Weights of a small GPT-style language model, trained from scratch on English Wikipedia: attention and MLP in parallel.
MLP neurons of a small language model. Each row is named by its layer, matrix (down: output weights) and neuron, and shows model dimensions 128-255. Each number is 500 + 25 x the weight over its row's rms, rounded and kept within 0 to 999. Numbers have three digits each.
A block is one neuron, or neurons of one layer that tend to fire together. After each block is what it responds to, as a language model described it from the Wikipedia text at the highest values.

L14.down244:509526474556512509492522538483488558468470501510492522546475496470518513503521488527513522517525482489498493511513492496467505490516488586483431539529523483533523512489500480509502543459531496476539479466497508492497449527515530453465513482494494504489524515477489541507495490453488534502539492506507444514500484488489553495476542458518490450501515480499504521484521533517548499495526
L14.down953:499521498463520471524476457515502474488517491534516517531500544481487505461501484447521459489525507556491505471538513475485484486501513558466517473479485500505489492513472460508513461476518481483467517486525516487498500496508522494461518486503458524549532551529482528511465480470501459467502534487494431436469517464517543510455475527487490496509448506508463494539502547499516439499536
Separators and first pieces before a new value in tables, coordinates and lists, e.g. ″W / before decimal degrees, | cells, foreign-name fragments (Ch, Gh).

L11.down38:508471483485501466491487534510482455470505508502532492466493502491540514497446524487458477472502498523531501489566479529530486496554509519499519495505485516493520442499496503520478497518474490473488505495443556447485450475503526545502462480557513471471530492497486481499517471491536518500487503540516531498499496502470504436522522505518531517525535497458514511485514501512475502521482
L11.down145:514498538464541462513490495496525517512534536465485523496483500534520481508553487472529509496500482510500486489497569506513505492491486440492494501493501479482483480528533509516513522512490535515504468488477495523499501531487528517520501467473533510507518510493509472489490483490479515490471477473496484458512522577512496474529503490429502507535519466479517532496501480533499479478514
L11.down531:460494525470509537477503473471507520470485507548515498514552536513525467473504508454528467503468516488519526479491464527467514470505513528472493505504473489489501497517463519480480500492513507475475559489482517491465510512465524454522499518452442476502471509468483502514565468498471563530517491436490499434502528474510510488504509503506528487501526497524506532546487486485512500476480
L11.down618:546482506525493507531514491455489560449489538482501535501483516503518475478507473486513488481503566482502530480516466503515502458494487454475504478509476527548451562500480465458446487480519506505498528473482478534482500525554476494465555508487532523475533464511506549474506538470455522484462478445539492483493466508505509477496527496465521469512534524480451509521493499543485507473496
L11.down772:541448495489476519512520498497567480518488524467487507484522521526545474530526489471496526520504463507507456532462493507492519508504487450511487509516497534551522482499497512468504534508527545473535538483533562502484503504532536493504444529499515505518484492507517499506468543456512509437499464504489478492550447519480499500511505483508465541550555508487513505510499487496503499465527
L11.down784:546490449510458448480487467542517462514464494464477535530503508474491478539522522519500468531498507495476502511480479500503506503519508501481519509454522473497502499487487458530501508545507483472501460466521561488490504516494493475493495510491532485475465500469453500506510535503522439497526501474528494493559487520512455553466509478540515505526492506485513468539491538504529480492510
L11.down860:480536462544477524474513486477501474534532523448484497501454515516502501520485511449506463511471539487539512530504499498571482525477501437541536496514502498512536523491542494492478525520505516507508484489459438475490515486484472490512509529524528511476504515498514508488477522494526492552441484497501472500495500459460517449504490451522526500491509542490504502509509477525497511436507
L11.down974:468480508519531496466521500482497537505487473535500497522454433534460495478482512535510518499476480504492459496477486480520508486498495504482511482482466536505487570485516498524503530508482472431480540522524467488531543499475530492479501475509464532511496467474492499535496449550552481528505511503507515458467510497464491535547533513477509514531515503500451493503539504472505566467458
Second subword piece of a split word, just after a short opener like H, He, E, De or O, mostly in names and rare terms: He-g-el, De-af, E-z-ra.

L11.down218:531536505475481524522486534439497477456486495491485501528471504518466493546531542474508447512477507478508494512512514511534488503514468440479501474524455486518476484516524515517485473549510508463471491515528468508517500488491532508498479502485546468512477468442506537524527534527518437489491488514496480465507484556489515519549513508498533545492495509488537489504501510484502559475478
L11.down280:462518532523540475480515499488494536561493505502532524525475529506480533492527534531511482517478507542475472527478487528498493489510488465472487501470516480495456524535490516494486458563496522509498506466454471488511456474505531552500507486525532481466494483495474485512482494468473525530496528553445498504485504471532482479527497470469512486527526520510513529483523478558490474483522
L11.down455:495486509541507471511475487494472539487474522542478531517493506503487519532510480509522510453554503489492462511486474487498503518484555496548484500562467489505525551498428515490503517496486485490499495461547501488496511498529493437470451521500466509484496521458458523510517490488457471503529513521455451522485518524504470473540526495515516519534512492526503467509479502513504495493548
L11.down558:535514448516447511505489512533516498507520499482536508516469442482505516484505486530503518510503536522469538554466519467477515516506497445477494520553521525500559510505477522460454495521481462479462467524489514508484512528537483502492506484490479478474524490532505512498475456501469385507512545529492456544486522495513524493514498489466502500466491507484485465481498503479457525506494
L11.down605:492519545502497475493481486550503474495507541518524473531542508499481469522517471527492506485506479541468564549475461516484480480512481474465530508491564538513483520508500516466478497547514512539493492517519496491473478498553472498472491447530510472454482489473476510482524526446525472513497515547543479522512566504529507524510510472519503532506491471536474456524489469490472462548522
L11.down621:498505535464495487495520493521501484555497491500480503508500480464520500522545488550481529508500479490487478488444526529504493512514495513518496531552495478556520481484518456510450465547483478482493510532492508485475512495475558534502478517548504448513513503479528479455513517508485475498488496499529473516471491557481540501508531540497486521473520514529491499493489521503499462510498
L11.down648:513490499513541422444491500500488495452485476497519507538479562479503448463561479492483528490504513515527473505518524442484456464537519526464523520522552466522475473520465486524502525497496533494558482490460512482514522509506465441464463490509520521483475498514508504536512505528493509542486499496480502472490503468461491470522490506488506457544534529518511472463442500458523474476496
L11.down959:531493458511494495532497505547547534500519475515509487502508452498534492467514538510496472493517508520485461468521474475474442532502532525465513477502491498492499480442500469548503492477478488525478488469526486446460469524527524496512464512472509484478492508515511467541506523503529489470492470489523574504502502458483482468484537518501467503480473501516525449486484486501511507541476
Two groups: "In"/", in" opening a sentence or clause (In a new preface, In his rookie year), and short mid-word pieces in foreign names or rare words (Billie E-il-ish, Al-H-il-al, a-x-ial).

L11.down272:449498503467481520484499512500509462507480490505492510493475471481546452541509473464505504520524460500470515504477481491471473499501468519520496518525511502520484507443519476480483499482456431505521463441479480488500496543503488515466476521486523556477499496498500493448483488485491431535479553538508511495527509512466526456502505490501463486519503486504484489461485478477486430489498
L11.down451:521488492526495515516455539496461505521477546474563502512483496511503491529514483455511462482541550512523570525532516507508539525508492534521480554489537479470534481519494502496470497489490487512492470534534503500484485538503494500475526466504472508506539516517490466507472482515511460515464509528513453515485525508511517473480507467485489475548458491458501484460517502458490467524541
L11.down475:491491511476531450459506524502518518505554510513518537516480499497483476457534544519512515498481463470461530539507521502481535514512512569458499498453465529466494487494472475500436484534489505487507499525512489521506486491474515530477484500534500501502525564426463523499510496544490540484460520532455470533505501486518505531492464497457491531517498462544482508516505510504549505539519
L11.down492:512521517508502497472490522484467478541467501473468464480449494485521489486526485562490508465489491451522522501490517474500532502526499548478481502490569477496514503515461489555490492511482492505533510502496509525447504496469497489470552526503528507498501500469512486491491490522538511455501548493518449474470521511509471500466526521511513538494518470488479494504492525477532518526504
L11.down493:453525549476516517511500479509495466485475556479511502515505486537450515460487487480464496509490526513505498492498533499515535520495445502490486493506509541471446473510528499499496501455556514512531530533451496501488503507493477513468513464549512521479494515507509518465481480462476480528504515518461503455520527520447492573495516498484510535526525485502479516516496473537498491513508
L11.down745:518514483527457495461538522457511477456494481541519455545514501471511511514525510507496482518539523507476512478475489494486497525509552497507459488492516511518499533515519452529528504493510478447496504541533541494487492492511502526464480485493480517501502487458498505509469513497514551502528493507532477483512511484551455502466479492517445520466472484497516535487517506539481477504486
L11.down907:536499491455518558554474484503455487498460484488469503491495520531483526483531462487510487507489533495476471527487487491492497511555471474494486477484510529531486516493501509509494477491499522493483505498496510479494473495520483507471547476480501509507512540493450507502520484484508535452528487513476486505528503558460459513453539474450517520478514497500473486544498540489480491526452
L11.down966:546507493491490510502522526488508476513523503549521491481482493480473496449517536541512496494525513510478522489513495534527493487535447499515475490495511493445500481516501490537467498539506475516501487510537518495443520548529486501453486472482527474497512518536487542476510508541515471480503487506476553556478495502499466490484529483469497491493469519501499532503482504494523526506445
The ″E / or ″W / token that ends a degrees-minutes-seconds coordinate before its decimal repeat in list tables; weaker on scattered verbs like ranked, made.

L11.down22:523477483488463474522523546518496491483518492548485526535554495516500472514463521530529492489484468501515490480494495523460475535491515530493509485479441494499503498499507483479545511488510483466497512499469476526502494472511456527489479531537470494489545482488471459522538528526453523507478501499499462485501504498531503487499497517494527536518512489533526517526517452517515526514545
L11.down83:510524515481487496499500534563482508528506483456428502484465497490460466529540550488449501485524480488463470509507446480482472486518536574476522498456503491552483541515429478502473488493506525496505522499494507491506502513482503508499488464521513470527542524464503540523495523505512480500543523504479520485497500522480478511481511501563474488514488508493513538422492489465528483503491
L11.down160:517483503453522513502527514479519487471494480518489489499535505492500503487519504483513475469488487480524485483476463505483498514484557513534512527496512520509511496453491449531475523492464487498516506472480536507487504505482514499480544433466529493484480529529525514554482510494481507515494516499445463526488492512530528532527481486536507498530494547510501443495494465493525479474470
L11.down348:523486471503489530450532514485524489536500447525521507504480532485490490439500492520519508487474495510491497496508475501470524502523544568472462486513524458466503485511500516479444511454505491488469494508497506494491490493508513526485521517498492523506493498520487478543494491515524512541473450525504512526503547544523510493519433480505506503427460526501506511531482476536519502497528
L11.down385:490435539471497515526550527511528473471465458514524485522521478486494513513469508532509527512466496448502505542541507531467495502490512547491477512481530496512512494513520512497540503527513477520484496516506512512514503480505455483452497467477515502466491514554489505524546495490481510509507511503498514531508471519467502514540494549502547492472467490450524516523464515524487444494531
L11.down485:517504458513471485523466498517517503513555513467535465485510483489480527522516480500478540472512462515517460506524505507478510552502499504489492542522502512518532523539500505494505560513511469501474540510486523540495478511515503531458509481477502508522496506543497504501509471511520472495527501460488537510495493518471498494493504487485481479505533474457521486529559546502511446486520
L11.down665:517541510496519487513504524497553491491518432493494488518515457536517489463503524540527517521517485483493464466486504511516485473487499541513524494511547477489438455452488471538506495485484479500467512500497469528517497477455504501474476475493508456479501561481467512497473485533468473537496515517482509499558510469529484522500445507537509529452523515485527487495504489492495513473492
L11.down898:517508502533511522491539469539500471503503533489527486512511529470520504531491478507498528516438504519475497486481470493477487456479498509490507496481471512544498517497526513504485464518492516501520502537477530521435480530532461480488507519496539494499547451542473509520525466482554439480508548495480495497501487516513528488510556542462498501525492513502477543507499480488529488493515
Pipe separators and header or number cells inside Markdown-style stats tables (sports, elections, discographies), e.g. " | Away", "GP", "+7"; also score commas and measurement fragments.

L9.down214:483530528523521533469520513534477487492463518522521489490510526511489540503526509512497522479480502495525491499512544500478541531491512537475525519475475487535505534513533501483509437520475482519519491460501516504529496459511472498481512488515485488462497489487528514506526565503480545480501537483531523523486468524486493471507448520476515512475479502443517510518534495485517517546533
L9.down434:511502518508479534480504522530498528510518488554472479489498518488479488497478489501555445475487498506545462530500492455502444535537467488509486503513511524508512558497507519535495509505473458499511470469516492503498506511506508521486466495489498529456507446546505454517485470494503518475492483519524474510510496528498509510454516521523499489450438449479473469484507525525505533503532
L9.down986:459516475521532495501486478517512525516490477463445483506487479483455472517518509518473518499506477504480540511492503491510532536484486490540491481531507524457494517490478534499491497474515508508474483506482511484509490523504480550500488499476510541443527477495479484479497536489465421461535471511499506488509447480534478509485534466507485452477503502492518509530533497430500473453473
L9.down1002:527523480542528508520484532510484533518448542535470491483492503460513507497516551537496483483499498474508512486512488527496518519496500518447537518505509483462538480457523504480513492471489478530486474498490480504547500478470492553513424454542512478466521534481518461494415460475489531467493495501503505497485468522471502476486513445501466483453505530503497490485519477516495492521479
Table header cells and pipe separators, list-item dashes, and stat numbers in sports prose, such as "| Fumbles | |", "- Passing", "43 RBIs".

L14.down475:440466498476498503567498468459494509524483468527519507532530471491519523506542519494507508498494489528482526501519493474488527508505476428497503532462507496494507516471505521478485465542497508513492511497471512542493475512512505499462548491517539471555481481491450518455501535533533485459509531465502532494519499478488520525526473491504453536495508495472459490491500476517514511512448
L14.down702:518490489490513505493503509503476538483483495470508483509504437500506466492509488541505513487478539468506512494495468506491500490511475409499510537502491502467450516514514548527505467486507477486521518462520503482470476498498536527510471460509486529500502520471499529494521516459512434481504540496493474505517508486486560469525487491501519528504523499480446523514464521483485541489496
Prepositions and separators just before a place or proper name, mostly in lists and tables, such as in, from, at, via, (with, and dashes or list numbers.

L9.down213:492476501478469494551450515512507525501499467461483554524510477484469521487495463497501523506519506527531521504499482471527464505463488535488507493482487451502532505515445473569517522550497530536460491477468506507497466471531488495498507522474521481514498517486456532481499524480496555495527510500494482450520483487493471502511536477489548471498523509491474513519504507463511510522515
L9.down416:526496520518487529478494501487473508483505485522499525493487493488518488514516524503529510519562511506491509518478494477510496567488510520496485494475495492435491499474527471495494518521516463532479504547536515533516538548461500508554488493486498505514507523503469468531487487508557498483533525486534485472428491509454502483516493439508466482455552503521537522450513480490536467508497
L9.down424:478441502482545507472515493492483523521526523508499496515467545476542515525478509529456507486483486473505519509517503540512510497510487548494512484530510492468503494515568500490491470475496502513512487454535529527519539537496519516505518528540517463508505496470460480508533483464528503561525505497514496502506515486485510483516433514507510491474525494483487511447494501481507533507508
L9.down663:537481521477529534488500502496468550487498540488558488469511469506526511500493501454532516544511494520508514543504509501479531551454513499517454522463537497511518505503445500492478526541513550507531481533470531547508470500474490509515512492455546500547475525537460494443473473465508490492485493528537448440489546496499520491546517518506514468451487509495484495535477469458501487513515
Delimiters right after a value or label in structured text: table cell pipes, closing === of section headings, and infobox colons or unit parts like /km.

L9.down143:507508494496509479506515517522502526483493480518454476504548511501512501527468491506499492471478466531515530522436484505495521454559440443540495492493485537515490508486494506497470441508507489538517503557537493452501554510483523477550493545503489495495519497480522471487466506441472501487499456469510504528493483480526466486525500499494496477471464487518542527478520477514517502488481
L9.down276:525501512533489507508507516488513520499456547519498462519495573482453550511493496497515501504549487549492511496481517489505519497505480528522503498498482522483521496494492520496475479493518507459493498457500480478490496504511535474528467526546540491492503536519528505460494459511504522474508532476473521494525520457493519466502455517439443502506486501499495516499501459511499511520524
L9.down380:511467504486462517531510466517524470518494445535472536482491527446482482474461508534537470485513481521465479446502502520556499493511489494490466470527498512485482484487504459487546498465502538461474524482514506488476474491490514492502505557492476504520505487495481529514570523469518431454534497477510504509503465472468515519489456462479528514491455511494496489475544531529497496464505
L9.down440:553502517438519484503504510465507464499475493555506491499521525509478532495504516485521483481520486452528487483493499497511530480513510455446495509537505486550486459534493499509505509492547512498503549477493497487539512550465518543495492514464485485530498532475512471556493478466483574484494516466494495508521467499488516497508530530508475444460516548522472474500494527514508476476477
Short function-word-like tokens (in, as, for, but, all, or) after an article, often opening a longer word: "for"eground, "in"hibition, "but"ton.

L14.down13:513469524496504506519511516488515481489499466529504474461516465500565486499487507487536563502499488538447480526499511488524483474448520593496530475497551527496487487524508506461464521522481544465478473456504487534476478480499485488523543518531521524478520514525526476507474521502504536494463496495507511510515509503442530521465470548499514572509475494534465466487527505526513473503508
L14.down997:507469497516495484533555486498471465501516511499473455485479481487493491495487523468548462453477510512484527526535505512459523518532496511461458484496508526534484526513509488488534518517493477505503461511548487562489478532487526518473465505454506518498486570517497478509468489484523499511488482497531518496504466526490490476510460516536515482489478461470546491493495542529506508499514
Column names in Wikipedia table header rows, especially the last ones (Total, Images, % |), plus words inside section headings such as Composition and.